{"d_mlp": 1216, "rope_fraction": 1.0, "tie_embeddings": false, "beta1": 0.9, "lr_head": 0.0081}
MLP neurons of a small language model. Each row is named by its layer, matrix (gate and up: input weights) and neuron, and shows model dimensions 298-447. Each number is 500 + 25 x the weight over its row's rms, rounded and kept within 0 to 999. Numbers have three digits each. A neuron's up and down rows have the sign that makes its largest values positive.
A block is one neuron, or neurons of one layer that tend to fire together. Before each block is what it responds to, as a language model described it from the Wikipedia text at the highest values.

Responds to: Nationality adjectives and country names, mostly in short biographical descriptors, plus some first names in lists and tables, e.g. Spanish footballer, Italian noblewoman, Antonio.
L4.gate84:490511502476501500446526473490500512446455491498483539507518460479492515502522520486506459502556521532530503472495484495495478499541449471484552454524514530511490501501529498493529480488514509513461540465475501475547460475492475524554491491491521510495497490519513492516492483519470524498502515503502508492531511473545440483511514492491476512499525503509516515467467480522432520505543471481453484528465476487465479464517466522541511456490501496494504
L4.up84:524514517495529466477516500528453549510458525497474533512483512480511486500488505507516504535481512550478544500496523477469517521511513513516503494517458493457461497506489482491532485468511492521491507479476572446487536452532506481479513469520461529536512508459469530456510484449500501517495517473507502488491494485506533517482477469480505458519450530525457484489484476496459477464515527479525481534506491505526500490502495454473499513456491467501525
L4.gate185:506468540504501486517507538531534472535509516501493475491504519535544489516498515509495547523531545534491513484475500486515489517530478521463485503552540488492545527518490474526472506531503497505489529512485450481475498526468526492524507490483481526478481474536547506505502509513498532505467535474503559535455543494532552523469472477572519528514486530439446545538487490509539529507492524453484527472512489518511523524516526520447449534532485490516507
L4.up185:506468536509492512501511507501556467493497492482480497452528549504531470529492478484472501498540528523542487496480477511512495519476467519508499526503503507468554541528533494511485533518512495521515518513501488523511519504501537486531518518513484525480443484474536502508510480491471506449494535512517531512486519490515536508467518505528471515483498465511483562522520505503484468526501513472461560514512458500517511509514502514457509522529467482472529
L4.gate234:497503505486515484500483495489495538487503519544492540524469474514506474545516527509505500506505482472502518490471526509512549508513521517506488500503459485509484522478530511505516481503501482491520495430487494484537487461490513501501522520518539537507512468501507485475478499464494500518496464444499498486574501512479450493458481519507527502508458521493454512517527505542464517499461469485529515520532538493476529490474508461476516524484499508497538
L4.up234:513509571457452493493474503480494489491476507518511512496466511490522497542548506497558464500483504506471497533499552532503529544540454512502514494488467484496491544479520515486496516523475521514521527480490543469509511487500491498507492530520514489495479542484525539466459512506499519478473506435527481448484503500510489461474489491488472509480497495444485487492461509513439458519493546528511516532501509480519481501539491465500512505475539474466517
L4.gate263:472526498538471502508502524501530545477484550481490495497517501509538472498499501517469520504440531476528468530521474493524510492561455519504499511496517520474481511494458526454527488521524499547477517511507474508481460516491480492469511486520530535558544513548491471522466522498525494482481478524542495461479514479477435528474451497518483487534470484488469473460507489516526486505505493527526514444488540539503492445467515439465493508499528531530492
L4.up263:467468510521481480479505456480494503487513516509518498516513490489505464480541486482471470518473519485524517512505485533533531514540441485511498516491520536456466510485494494419539519478521553547473504555507521507490492550509529509528554507491514471530479494534512496488456488459493492462486494502546495458518499463446446503482501497502498514510497484468506497529498459533550486470452512487474536462547480545512533519501487462528536509481545504517541
L4.gate282:505530513481474527532489516478547514512422508519486476513503557452490457521477519524461514532509503447479540538451551480484490535449463503492521492547462473505523500505510460507539469459524504511518462477518511526510511499482483480500517477478477461454485521484500490530513504500496516493442516528486495493517447499510526535501528505478518503499470468547539478483525496488479484464500509480482524515494516475523482511502512474512513500529522456490493
L4.up282:543507477489445531498522509478532488471475503488557496510498490476503492525484497522514541512539500483517506467496507504507528523507468487514505470572510496486495502533539517467517478453492459517487529516523506498484471523478480491548480498477446507497496487485533467493477451505536481495472499496506492465482506551522483507490518544505499496488458482492497545475481498454501457514500470493463494466488456456537539469490544514497495452487487480508488
L4.gate292:500487553494520500511513508485560526530461508498497501493485499520487459528497520503494478493512484480529509466451484498483521525473425491493492466472469482471490519489541449511488438498489510532519514447500477492489507474480484497557505501536503492520501514514504504503507470524485501459506513471498512516509487484499501492483545548495509478481507493528489519538504495522479492482497501487484490532508484487503483460487519484448506476481525486499482
L4.up292:509467473525525439530499469492549489481498522511534495526514488497466482536530531530477499488488454522522524478479517523450493525531515506489503538494514510467508555517503511481516524453525495554535495492513503494551483455512491525523563481506506516471451507475490476521543510508481470491491528537429423503493477501434515492514545504524493509469515501462457447503527487484486530492476534532461511483490477471477516484471546483494500485497492460495489
L4.gate349:518464480502513514506529484476489475514507484525511486477524468513441555525506499507510453499491476516508542535463504519499469517491466516475506533504518519492513501525507529528458498541470449532486498533466501484478531489503490446503493507535483466490494521480492493500527468523508512509507505502501477512527545494508494508534537508475444492454507470502499517467499480513520516524529513518500536512538532479494478503492495559508532506490541457496537
L4.up349:486472474512465466504476471524491524472491497524523473480521466519492478507525523497518522470485497501473475531502497524429521470484485471470525529518476500514500502526530512481554487516530510455495477515511514501511535563521525495453513527531511494510527501447510485531441484488468492504508485498479463527462457513465474524502478492512491505530519481447536540479428512525532484484502474518450487479497468516524475477466465529456452513502505460461514
L4.gate473:521480534533482472534529506525521532517501519508501498453525496474544464500541536491477486497541504503503497462482478485494529507557468521483515510528506523471509540523509482476534530512467507481478522485513475519523496502498499496566483512463489486480499556519489512511502475487477499466515485480508460559467494529491486493446506532501482477469500503470449523502527511511537459539507493497484503525542443482553487472504539527496484496489506494534523
L4.up473:483460478482477547495458502504510482519511565527509525508466525484537554469491504455528534534493524518514492513500512513512451525473488469518529500543514486501502482513459540502453509549508484505509487492482497526490456473535496522520495514526511500523490538470545503496496508541504503517480492443527520516470476532516469461528465479512505525496466521498483522474465483496477476494548528467514541468502510523511515496515512515555533514499519499465521
L4.gate657:478503525475470491488510480478495473495550499502479488476504493499508497508483543510545502528512503499480521515513526528498493504525459507490503535530469461488529512491458455454523530543533493517488484501495510481531499547515508483531524526485482455494504536499481492488502497457480526526484507540513517506541486481445446498522458517466497476500465467490498507534467462521530507536474524488515469475491472485490512528472502494498519479489528477499472
L4.up657:453522493494506464498497521476503486489518519468517549502491475475472517500469529502503508522500486509485467479496482513538531467528468521551483467546480480497508527479477472456475496522529502539519483480504508491508481506473502505521496489516544470512490512534474516529463481527503505495487484480513510467516533468490496468489545462472514526492430506462499459518482471490479529494499488521502541521483518476511450497494519483524537535447531549519526
L4.gate721:498511535489525483522475534478508508497508539491495502482472471513544499487528543542467521495507525463472502471450514528522505454488487524473541518499500526489507490515500507502546502464513506495541511440532484495499474489504524520529458492543523519567524473461458484470488525519450455530537497521476518462509490461494455533474462498498524469515473476460513444524466516492470510534487518498485493463490481474534473505522504501493471437500498479519518
L4.up721:532502503487488507463469503460546503526550488515511508481514467502486495500527489497502466531510507492436546490451541515508500491478476511474465489521537533471506539487493491511535534466505504484456471476494542470503477490485469518485469481553477532521485491494526525483473484517501490458542524497522521465509458485463487518478492489474495481491518513526518488491479477514511544472491534541468509512499513514493494485565494517527520462506528492474525
L4.gate781:515513521478525473492469526498495497489552538474510536514514511494493454486521512493524496501479477485512548511499519516486478537555505490498465466531499505466481527531471514483509472524498523508507479511489487475535506493480485479478501516527538515547549517451467470453518480504506512491484523493450493477539476482506527458480502538539505476485525482534484507485486494503497540500495514505524523502451506508493480498519471527488488519524554525514509
L4.up781:486549511498507486448481548482503476525524505530501493516514507496491511524522486506490480529509502501504533513511497557513465531545483529485483506534539504461478508516509512518488490508497516484474459463467453546530462472486474498499545514509480478559514538504500497477488498523554488464543476515470481476550484460500515453511499536476494498496479477499499536469476494535511539483472560453485542483492513489469505470499488528515506491486557498512530
L4.gate839:456543455455472537550512513504471513467477488533517444556458490492511468485515514480495463488488528492531503482476520491509502491535482495477520481509445478535507501475499487503499508457490509507492507465483465488514490481478502518520508469534515515551511506517469492518555534439464478457493525470476517460486458514505502507521508477513495480524473504486524503541506505510502517463491469542529516473496496492467456436525478534491489523550475502505490
L4.up839:477519452508464557551472480553499472499513471517531475488474453467517503471520502470498485504500500502494537518483522512497513515531471471531523501460468507512444493532475486466458515488503494542503515461504472511498509476488529504506504454555523523503500512504504536457499483461514560462484500482491468472490522499490481527512491545529491468544516476470493479479479483499480456499480543544509527460525503480465520486528513503535490518513506481466541
L4.gate946:492448530504477490521482461503548496511527508534500483505529474504498457469482523486503467480476456529475506488492504525467489532498509508471525502496459503479516500496502529490510519481518515542475525527524534473518496528465520484517470474521479476538449506478465512494527498540499551518527506473473491460514496498513485520464502489484499483473523537439510500505480481480464457492502534521491513482553483451474500497510506488518487513537536503508512
L4.up946:490535515479488479481511474561470552500523502506534506490504521520526517539522505477493453504510505519493492468504513492508504506551504525519536509509467533482497491484507526414565489481487502543479522478504496501500519472484486523494517512501501505513502503514500454476478527480443499530509532485521467512500480471534538462487511511489533526509486503478522502531526481510509503542495529477473509509506541476536494512506499508501482501531557509491532
L4.gate994:471524501512517523460474505512502508475472490531524509545517514515529512555520517471514497477475493503548465537478484504524492480497493539521515529524475488489486506495524523480525492466492473447514471467463532474544523501529498523502506539486546544511510485464483504537472477528516530512514524506453519448471536497460525506504555500523511485468542503474516513485514523503509465525464525532509499489494444455475454520460476489488537545496473499504543
L4.up994:476476480477468490481449488476482466475564501505514526511570490512468519515510516461508458530497440506536495540474531539493496508490491513503509531495545527475492548545523505534513519508491524525502512526509538490491549528469484489497517523483500502464513529502492498479494479502512511438499516473455453511478512468464463518503526508469481486468527467502552553506539473484491426542499529519448500512534440474510504484546516528499531475510501473480530
L4.gate1054:544514523469475517548522566501514500489473476499504484515536506538478477534535457488550475521482540519539461503468484530458542537496496503500480518467514498472519540540486526514508508482471497516481537455504519501525494462506490508529485524512532464488475535521536486442524469487508483472554529495553489524520540514485493492485511535497442514514515526494520521525511477504448443468493483508471515509523460486525495482503489492481520499537479517484510
L4.up1054:511488514455488516496446476493483484506547485522493506523493478479524487478501521482474484501527486497468537479495494517480506484496439516537524513531479526523458518521473466475514492517495511486510457547490575517501489495470492477505502489506454537468523479505438501532500523439482564527546498473540476488535486492462501527482517446462517476465478484501530496505480538470531471471532533483512530532466501523534548472556475547493513506536452517485503
L4.gate1184:481452497505497523505508487500477522496507522524482507532496496496487471525545535469521535481492470488460479484480504492534484535543491503524514543514451481479521500550463493452483496478527557509457498533529474529502495534499464481539491481509524463524467491518427480459523503511510505502478524503490511514523517465486485524480513506483510460496492525484451492495535543531509527430529519485478509513523515450517500493478498507495497556533462482498478
L4.up1184:454486507488520496475575501511502499492477506489481486479491469488508516492528516439512518528503465458484455515465523469477519551517477473479485514490483520475474518507502481493522508522522529511447509492476531505468482513506506493515493487527496473501473544466497518487469513506455524470494562558505484538545471509512455496510499507504494456463471505503468510520511501470532511481480493485515536478512491476488541517489519523493503489479512511509492

Responds to: Forms of "be" (was, be, is, were, been, being) as the main verb after a subject or modal, often starting a passive, e.g. would be rehired, was built.
L11.gate107:505492495505496451520483509504502514525486553486457489475499485497472500524519475489539512502503509520521545550509487466467502526519510494543528475549515545523465555497470466541519485510473527484493494525513506487474526484499514549519494508518511524478514479505553467552536468532565487535496537509482494497516540500528475510520495509498528495521516493508557478529477546484516441516495489497478446532485520499449534527516465481497523530453491515535472
L11.up107:495556480426518519522551568491504484510507484474465521476508497492497507542485509526525477452468484533484506514469493503509556480506512523493493509489482490455483480495478475497505498525512526476502500465469477508492466488511515507489474522513488483480537535473531494484519529535474505523542485474561486451492499493508450523504519530478523504521467541509538529476479507531518524527498501474506503502499531509510484471518517506506510454454507524534521
L11.gate350:490507510494496482495486534469494508497504539520447484495502488545475478484488545527470471506507515525496523526530501514520543482475511501518505504528481509495456507478473499518507503466499451491492526547511501527488478515468448516495519492482503477522504479537497470479514473489519512475502463458506518497512454507495429508474536485481502454511505510498527519521521488480479468513549403536487507512481504536503485500483504427512519495536483507533493
L11.up350:495522456564493491493497532488469457496466484446483495504493493516503466463508479456505522506543546512506505499509479493498523489495469479462487521512472484472470496503501491534494484481503459529516462505500506528511489458461513489498480534516511483464509486480565516526515512539443473521532481517488529469459548506466521502512546473524520496543497504490530482516520506510455467521497513504485491498499482478552482518479480507517496469512501463460480
L11.gate414:518484533475527509508522500529485478491533456492493531475466543540485522477533490537545532516472524521476542527526534482493471501498539461514490516512529519483523484468472518488510483478510475451519469505519512453488514526499544475525548453526476482505485498480536475503484466482486453538503499500496547518558540518462528481515474491472520509534500526497472498461482511491510465465488531493538499523488553485500475535502494499475497498507463466544485
L11.up414:519519553518504542494517545502497485513478522531506469470503490513495481493531494525538525482472506491563481482560453502514503544490551461524531453487495471531543513482512534484520506511465512531453456503500482504509528525557499456506464501527497515540501505487530502466487524524508464493504510471520502526506519457504480492532487500475473511514483506530496529487544522443478515476480454496507505496525511522518454521535477458533518487505477534526473
L11.gate623:507499473467476505491493545493510506473525528491530503477490474498474479466515510531519514483530491528513497490459514500510515523475563518505486497488504507492453509494491509505510507476461481460478552482506508503453505520530499483508472476506501555509552470497519464539521517525511528494497528482498504466452525495474491485484487506524502507535509563502534522529507481555500479479475478486478506510468498518468461484508499470506524453479479487547474
L11.up623:493462497533520527507519512531524525531499449533513533493492477454484517544457480466527441477533514489470518547500531475498493523507512502539475509537462471503514550461517527484528477504481492537505513497547490494463513451508524499512524520550465484452558515458528511519469513574527479509511568485491494536513534524534494472539511511479529498473464468517527458475515479499484466516472538493502471497541506458528494526524522526502490494513499516506508

Responds to: Main verb of a subordinate or relative clause right after its subject, mostly is/was/are, as in "that she is pregnant", "which is important".
L4.gate33:505479517496550465489548500502473505485503519462498480532488519500508457499469508516512478476498469516490503526477514545541513510470521507493435488470508488485532508518507510504528504473461498468556499486524511505514526504530468497463511462444461510511505464502521513540504524474490489523499464528500552513490515493513486521521519471507525484452524491514486474521517520492483530471489534484539487523524500520510503478490485506540514459485503525474475
L4.up33:493502528464495482467544463478524496511506508476489508465504508535437516531500465561495500495555522492495493503471474580502552530534524513498479506491510489513498506490511522508547484474502510508541490530515533492490503496530515488520515527497451480455536496540522533516481498473502453498502523482516462556525529499498526520525521496490520489518562514505566489496502472527533481535509500506482484520541474552486520494551469479526479442448508511469509
L4.gate50:485501466519533533499510512478455481450474480513496545512478562512530476520508511476489485501552484503527478511475483504550533506453509483486492492528501485485535505501543465519511498465456451508495484508520505473480504531488495479470474470498519484510525475527511494523503506481493513554493515525504497470481531492528564480491470509509506483483461495463515478543476497483481479518465465509493488521485521464515527471503508505474489474529485502544490
L4.up50:513511461545517521463503539514483468499471481506517548504508528518496493529508483480494465529556459499482481519450459498518499544480519487504458493472553499498489485497563517531474549522466444505466496533515497491510524526502494502479509475488497526533540500487498524528477477478529492513473497515513505533506531549510547479513488508480492477461496476483520491510523514484530490524457509533486502540517536492464529455527514518472516450525491497500508
L4.gate79:488481518480522487537512560460523540502506497452472507498471552443496482480459540517455471493481505505516506509518505471504513508526513500499531491498507499464524497504524498533491533476469475470505464518517469477521497475487463517502481463506492499521539460502497500495480525499500501532530495494528565470506538522509532528540507524515478498511473498494537512506478528472478516500469484491497490509472532476542499463490488459446492507485529506512490
L4.up79:496457483486511507529550493517517520473518507447454512493516526478475476478513501537459464512523484463485481556542512503471508533488486481468539506484523506446530543465522513468505531461480451447527461511504495452536552558501462521483510465510462489492498500494504485525508498500454515522557551518492509543515502526487521520469484472499476487515510509533531512509542511533520538501463479463523474530531491523475475458560480528448527499501475474493520
L4.gate102:475539466495509515500498472467520518491469468519516515536470484507523462465488493559445458494545506524457490499457543530479533474497498516508556527507462490475518480516515467517509520458488485499519492471497542487488532517499526444493512482486487530490490493497527474477537475467457524547480499554525545490527529477551512524499459525501516503455517521503516498509523497492487537512469508504527489484495542474461491522465466464512528491465506488474513
L4.up102:485498438461505533472547502524507464542508462546490508496518491528480544497503452517513466517482496508502531528506532542494497504522519480480499553501472535452529543515498478474539543478477463491519498487499501453475503496540488494483552496514477510488492523489498520505522468497463481493486516544520499501499481499515480530501530503490498548471545485512521538506533475476479465510500545513516473516516496496470484505493499498511503495469522478434542
L4.gate110:509519529513494504493538488453542514519473526530483472472521490531501475518504448533483493500558487477511473464494469522506537534479519500512502508478521488450519493489570546533509537472465514481465479491511484471484526512465493456540539524459465548498479467492501542509512501507502510530512472547527529499495496520519507498536527476474502508438538479544488548470489517538498521496482532507494505501497490470533492467548493471496490470501507480517524
L4.up110:513450493520511485458545494456516493510477507501499483464510452473457445523539526503489489487513502501492504424505469534481457508482507497508531505520481486521511534477474492497455509557494512511510496537520478471519506465509518526462516554468518515475464507544505489445510480495519498462466487481493474528513493475488491515497496484478502490481485520503480535508488519469519523496521515496504503480495456526512492480452437491506504468483497487494525
L4.gate208:468510472513474474486517519484458502464521483504491466466485523472452500484474481552489488519491516508482518476482532524467536528513549516481475490495527505522460516533524487503533539512489437518477520471479499545472521538477484501507496529448469494490483493510522499516484518526488496523519496501514542436491554522506505497565500527513503491469487482524543498532513519514511522527447504510485492538522517468491504472495479537489485481507486484492477
L4.up208:504509520494503540499543529457491490533488507538509443472506552463516485559486514466521504444493456492504473522527485455527510521528537534519537515499520513494485481492481493494497507486459469466422535492523472506504513516495507483484497497509506576507519532519450484506520487534476504513469526470488505549531503515484474520475519496488542484506550501527499483534461484507495526505491539499496496521528463516495478470496524488510502468480472524487481
L4.gate269:468478527487540522493489486503495512472480548448491522513498499521524521498486527499534496464523495463496474528528463495489505482524501490488511478528474494531496473469484514511470494504478516496534480514524501487516489496486515517514511533478472509500502489526472499457482537471506513526519506445493526502437530489531512499557520462525463481529478513493499487506490475494496506529511551476510511473494510511485534506524497514506507518522475483489513
L4.up269:517491481527464539505495509531462468537486496515516473523521449527520493511485521477498509499544537509468510500496528479514467480489476479514551510487487481477474458456499519494520493529488528526459508477507522479461486546486478511534464501537519528547478497451477499490552478528466490503503518491487468450513485506524505499484483498511525526506518506456509512441511496536519483531532482523506499509477491491480471460468495468475486508478510490473443
L4.gate315:445496480458494463527481466535523479498463473508513449477518498500489484526491497506549531505527517499473442546502496525502499473502544496465506549512473502493497516510499497502520494459521485509521491484530564501455516493536457518493531492485526519504494496537492527521455570496486495493500518513443466473511508532498540518521463486522477459474468518469485461556509500500486508494505489480480483528512548524525555512474459481500472504511477471496491
L4.up315:529528521515490503459553554490493540461482520474468497538475500543552479519515483511479518477506509467540541481522524464508543492503482508538479464531478501491502496470516482491526501490519519457506466480515502512526483460491501488476494500507485504520572517474515455507548481475501486554540474463488528452483514500490522490513492474498512544496497508516526471507485526532519501462472500479515490487481497482491453485508508502457544492499496524518485
L4.gate386:501514509537513476488496524453513526463495445468497504505513537480506510476475482525466524515539476486513501498472510506516471469489481472487467528523524473487487532456540509558485535456512439511468492468493503487510499499468486536465492491491469526537513504493544477521458513515527480500536517512497502490497555490473478487530537492451498493463522490499554525496477502497468504515503526504528503466474535521505487474501543523497476475506521455483476
L4.up386:440534539536535507457513510494520516522506485501520466490502469497471504453475473466533490502501532491473475500468483524536487523466506489512467494516569513476487473519542566484535478535516478486482476494496505475484513556520474483484493484482452468515508538458535541512498469484531519499519452506490495515506525486511482528507503481483467506475535478523481471513508513506461476435439468532532491473494505498504488520477490457491513521492508496511482
L4.gate409:438523508524496498502503534480522541488496452505495487511501486524502497514523509522482496465486539484484505439483504492520522480522522514521486520510465465533471446540491527476501493505523515537539464496513501486491484484522541481486550508496488512482471464523458474548552502513481462493496487491496517482522498517503493477517493466503523520474487539492524467526522470516470463449492474483518492509517512465486518504491501487483473511541528464475476
L4.up409:444512468523522471496499497510510491476482503514553494502540516534488525462520464515507498528456502492516512440503450489512517474515529515493458552503521516485475505553514534486513529490479525441503483505471488468504512522501542467483571490506518532461477531488514494528487497559502500461500496525517447514525491531439495527462506478480487496504506513452512506525500489539566484467508511493463542520525465460473518538508495533500476471505515467443532
L4.gate486:517511453542507482485522560475446519496467512458477516550514538524502524482498542496504526477578524501513497496521476478500497506515483504479511528481506481514537528547499521533528515479488447497485520516512512517463504513511446498500513531467524507509502517500459471500514494549509484498490474459481520486535494486538514512504530454469517500450552482525541477490512481451488530556501502481520456501433502525527490537538526518543529498476507522491510
L4.up486:465504516540515508476462479503466501536532531497541465505489496477501511483486478537472528505487495452474489541502483481542527514500515510515488522514527467478468477442456528456554474485499485513519464541499497529481517509516512531519499494509515540542525515489486520499526520485492514536500500539499522514476493492502499475498485474496550478495464509469542497500462522516485489480495449505506506537467514519466506491539472516518498465537461468506511
L4.gate552:505488492504504449472503512499461507499532493499477499516501495485455514495509516478490448478553527516506502510504512519499476500525427501499459540526491541469522517503495480532495504482468505498507491502525578501448456490437503505480487505522471545491501524523478478522510476508496470528503481466542522479479499520503544498490541498468504476511510454496524495490526457517508508486511538504523471576526488471473522505498462473490457498487468497490538
L4.up552:508507521479533497499551532488474504481498470453503533479449506495528528464487514506501512490501526477515551461480521470552495492494529453564524513495451488510540483488493529522456501500488490495508475477525503487485519483501524461468507477539505531524512495494485482493506505543499489512528513507497516465511473520533505489558539516465476540463510476478518519531493486478478526465488498540515542507472474537490465530501516516500488503490507482491538
L4.gate679:515529485476546454496529517466514509538471462469516518546507526479531531484501508460493494507491527511465543531497527499499538498531469472515504476552505513470484526496459515456442501512482468501499492482477522457532529508508492455497501463502515503490530476483465473495461556502509445527532495559512495520533527506485517536515469466524527504502509520439502484518483520538510502507473497511489500523511501453486511500493498519524472482485514515513517
L4.up679:502490482434499463475519484475479465502525474498522486480535475502481539506506486490491454510494502494495541529477487508519512525501516491526517491539531499518496523502463529473464531484485445525496479539487502488468482536514523506500550481509452514436523526512493520504497521531519459493491468517530489513509548529489513481522471510474503493539520489466496520532487493528504464513493531501468463541528461473437533517504518513474483510473482510481546
L4.gate817:543480481494536514447533556449517510435521473465500521517540481469489474524503511515491529504520454472481475480480506530533529488473511535477529475532496454492503512504493482454497529495475441483538529500524485495514504516503456504480493516465495536490491470482475519509490522479470459514487527512507512537509539505486479553552509488531485532465543491504496476534489478464492460447519492458496497503473514494538499500500492426536501506498509524543455
L4.up817:529475499455485499468527520454520473486479489458507523519540492476497530546527500480529517474548537499528508518448520523517545504495523455478492520523527467452497483489509489480496503478486457486486483505544454526458547546523474483516513536522481522460500466516473504506484509500513509481478484477487536501484507516490440490499481467497496527481554468497544557517493462490484492450493520473501548521464481472520528530494533458562563477526510504494515
L4.gate899:485543490517485507534518521479480530505480528511505460484513531542495506523452505499476471496512521522514496502479518467516459504490564545506475487490520511551479496525490502556513530494496494473503468499532508506509490450509486519510486509469461523516549455501470518538518474472477498528506488486446550480502503498522521543526519497502548529488529484567552504524507512520528545477510490506519476492466505555500463512502521531519567469485510450530514
L4.up899:487491509484514527460559479511470504513504515491509482518490494514492502461473453490521470484542513516471500547508520545518500480513523489499476525546534461523496485469492490536477514481498497494543497493528537510470506501514468476515475486496484476508495487543498503462566548469511544528539480520465484497499505505516506510530521454467511517483508467489490503517521514524518468497472562523511512476522492491483541518501528504502539469496483512489492
L4.gate999:460486447513503528474534518473461485516542481465494507495486491474511490521484479522520541497457518500481485517534474478489485520473524476483480474479525461516486465467493508518465473479455475518535446511520516497541504475503468480513507537503465515534565476477556478515469484501481498497540459517474504489527529512484500487513560449511501514507489486491557496522528480504515485479484516507499472500465511501481505515498486512556483480530517458490521
L4.up999:487498497509520510532528486527495500506510523502477518502531531519491503528479493447521537522502506465483462474532500501502465482494525489503486510499541492511501494516489491550567566478478482522503486510497498546497513467493475497509472478500474489503506434524481480466503567483491485544495510533480507480515503516469502477552498460501469524517548526541487495481521490504505542515525505479528445456457522550491515492524508474494540467493524495520501

Responds to: Mainly semicolons ending a complete clause mid-sentence, e.g. died unexpectedly; or in horrible condition;, plus some colons, dashes and nouns like area, institutions.
L3.gate546:451524475523531532515510534503483506507465494463506514493516498555477462529498494478462483483529544492490481533459470501490524496469523523459499525502524471505474492521557511590507541512472451539491525517499513498507465513521506501459509465500481525521511462482496489489497524504483505493563542529465540510543533523538491516545494515489500512507526489509494510547488500482464535531469476487503513487468487556478523473488490472542516456475506532546473
L3.up546:495533481474506440491492508468485494498454528458486537477473509517512480522501490548466492497547470458489529496487532501550499499521487465489485496459527484475490526536515449515585495460539501463527463491520537544489475490518493490491511482520516486491501490470486482474534471541500449498471489481471452498517468505551496512507500479516519508488505501493463506498521490526512465504464503510526463494530476497540539524455509462484455519461454505528479

Responds to: Names of countries and their adjectives or demonyms, often in sports tables and biographies, such as Hungary, Romania(n), French, and codes like ESP.
L3.gate850:520473528471522493484503498483480537469544482473543490525519495491533518525552494493441476484476524491516528509488497496472521497544455490467489521472476528468544534497451479499492486467523535547499541513491478496481512483515491491480505436483481489521505521531515490500453489445471496486469520504538541500493536477501483510485488492487492498483517498508493496542530490464477549477497529511468518484531490509490460453496493483485541495505522545520496
L3.up850:497494542496486501538517535508496551517504535478451478547491488499500451493519555515471493503525514529531466468469518520531453523525468488514502522518498520509520494498505479489459495512529505504509524480486496524502525469479490496480508498493485503567520470479472444525477552519449493528500476509484526473494524462465460526494497477495494497513464490458455463495458516485478531484522476498501521475501531490479463496492520499484502551518516463495468

Responds to: Nationality, ethnic or religious adjectives placed before a noun, often their word-final piece, such as Luxembourg athlete, Prussian language, Jewish passengers, Indonesian government. Weaker on other prenominal adjectives like attractive, retired, younger.
L11.gate132:486503483484510525498490495482493524513496540504513513496457530521510484521535552525476474470507483466464492505479510508483471475498473487492525500551487516466511459530484519455510522503448522460530481523512484503531496521524513523467534479439538497493488501508494512518528516471517488513496477488515496527463521463515519492492501471470507472514509491518473474511473496510526460461464525530527508469505486485454554466499500497506488506491517496498475
L11.up132:445520500480477489521456486503516518480462498509484510449479515462485486494506517486516505498495449495526510470463508505518510497551498528473498488524491480461487531494503485488528497531485478473481497477503475510481475488518513490515493539472546515502510549508500464546420458489490537512504480441469476517502514515534508477498498531497473493498489537486503567508495539511558503531504460497484489445498485508475486480527477489480542519522507437478492
L11.gate163:432485476479534502495499501510533540510496487451500540513509458499485455523543486515496480508510550477493519442471513527480504513540505515490491492515481528455498538482447444491494490507454481505466474493493504482494473504488483488527522466463519518553540524513486438494420506498505542498506514472510519518524491450509460482535463468527497489486526519452476485509526520529498493464482482517507512447525475434503490473476471541476530541530521516487492
L11.up163:449489446493478463541542473485512484559479514507470486516500492529550478464486523466474472498480491486565496495487497476489462450524466511494491495466488531449520466479487469540540501565463509502479495489522501521480465522478448509514502469500483475486509475466505540509505489503459522473519511536477499491500455463517502508460489481502528494473475514519531490495475503481536509510492530500477544495547500492471457483520508481494497482512502513520494
L11.gate182:465524475493473543535472493475515528486499469508490482503577483508534520528524542539496516493487517492487514501520547505467515528514505475476546489498513513497491520538485509499492521507506456532497498546546556528479465495493472521526469515515529475481541510499528485475480481510495476493519498537516463539517452491476487502457514509490496474497471482500508472492503466485506498511501535480461510467487474472480527474452532497526506441515513495473467
L11.up182:534497481509529501469492525419511475510509524520523462484507473526546521498528504502514503489526493517485490449498488470487498519494468545487539505470494556467512531466475504489546492522519494500449545516506506509507505492511525479534491502469510485545477484453492532514465511470490519460510510460513521524531508518514465468483519526493503480479475468502471470507493471471526481494503509473476459468524513512507490482523484491463512481468497551495484
L11.gate186:531456503478552534480524513476484534549518557525505500485503478458539501512567525535532510500526518537538518456488470523548503508514510497518544538530515516476490498527508499534491531515494525514458490476471453502498509506518537494479514471502512518512500490528478460497524524508438536476488470521524460492465487499429490453474457508481560504486471485499501535514495505481535516470462471481507507467500433534551484483481536522503513518497497446493490
L11.up186:525526497520536519493555528476481552504531514501479512482540486517523472490528487507504465486513480505483476529524473501503470517479494465474492523512507532485532513522495511479506547542493478465447475440503510490501499466522492525518490519495474483478539499504511493474468470509489563474495501485513503573497499544482503541515428531488513481482523477476561531518458485511531561521512471505456503475487460503514483515507517512498513473437527502476559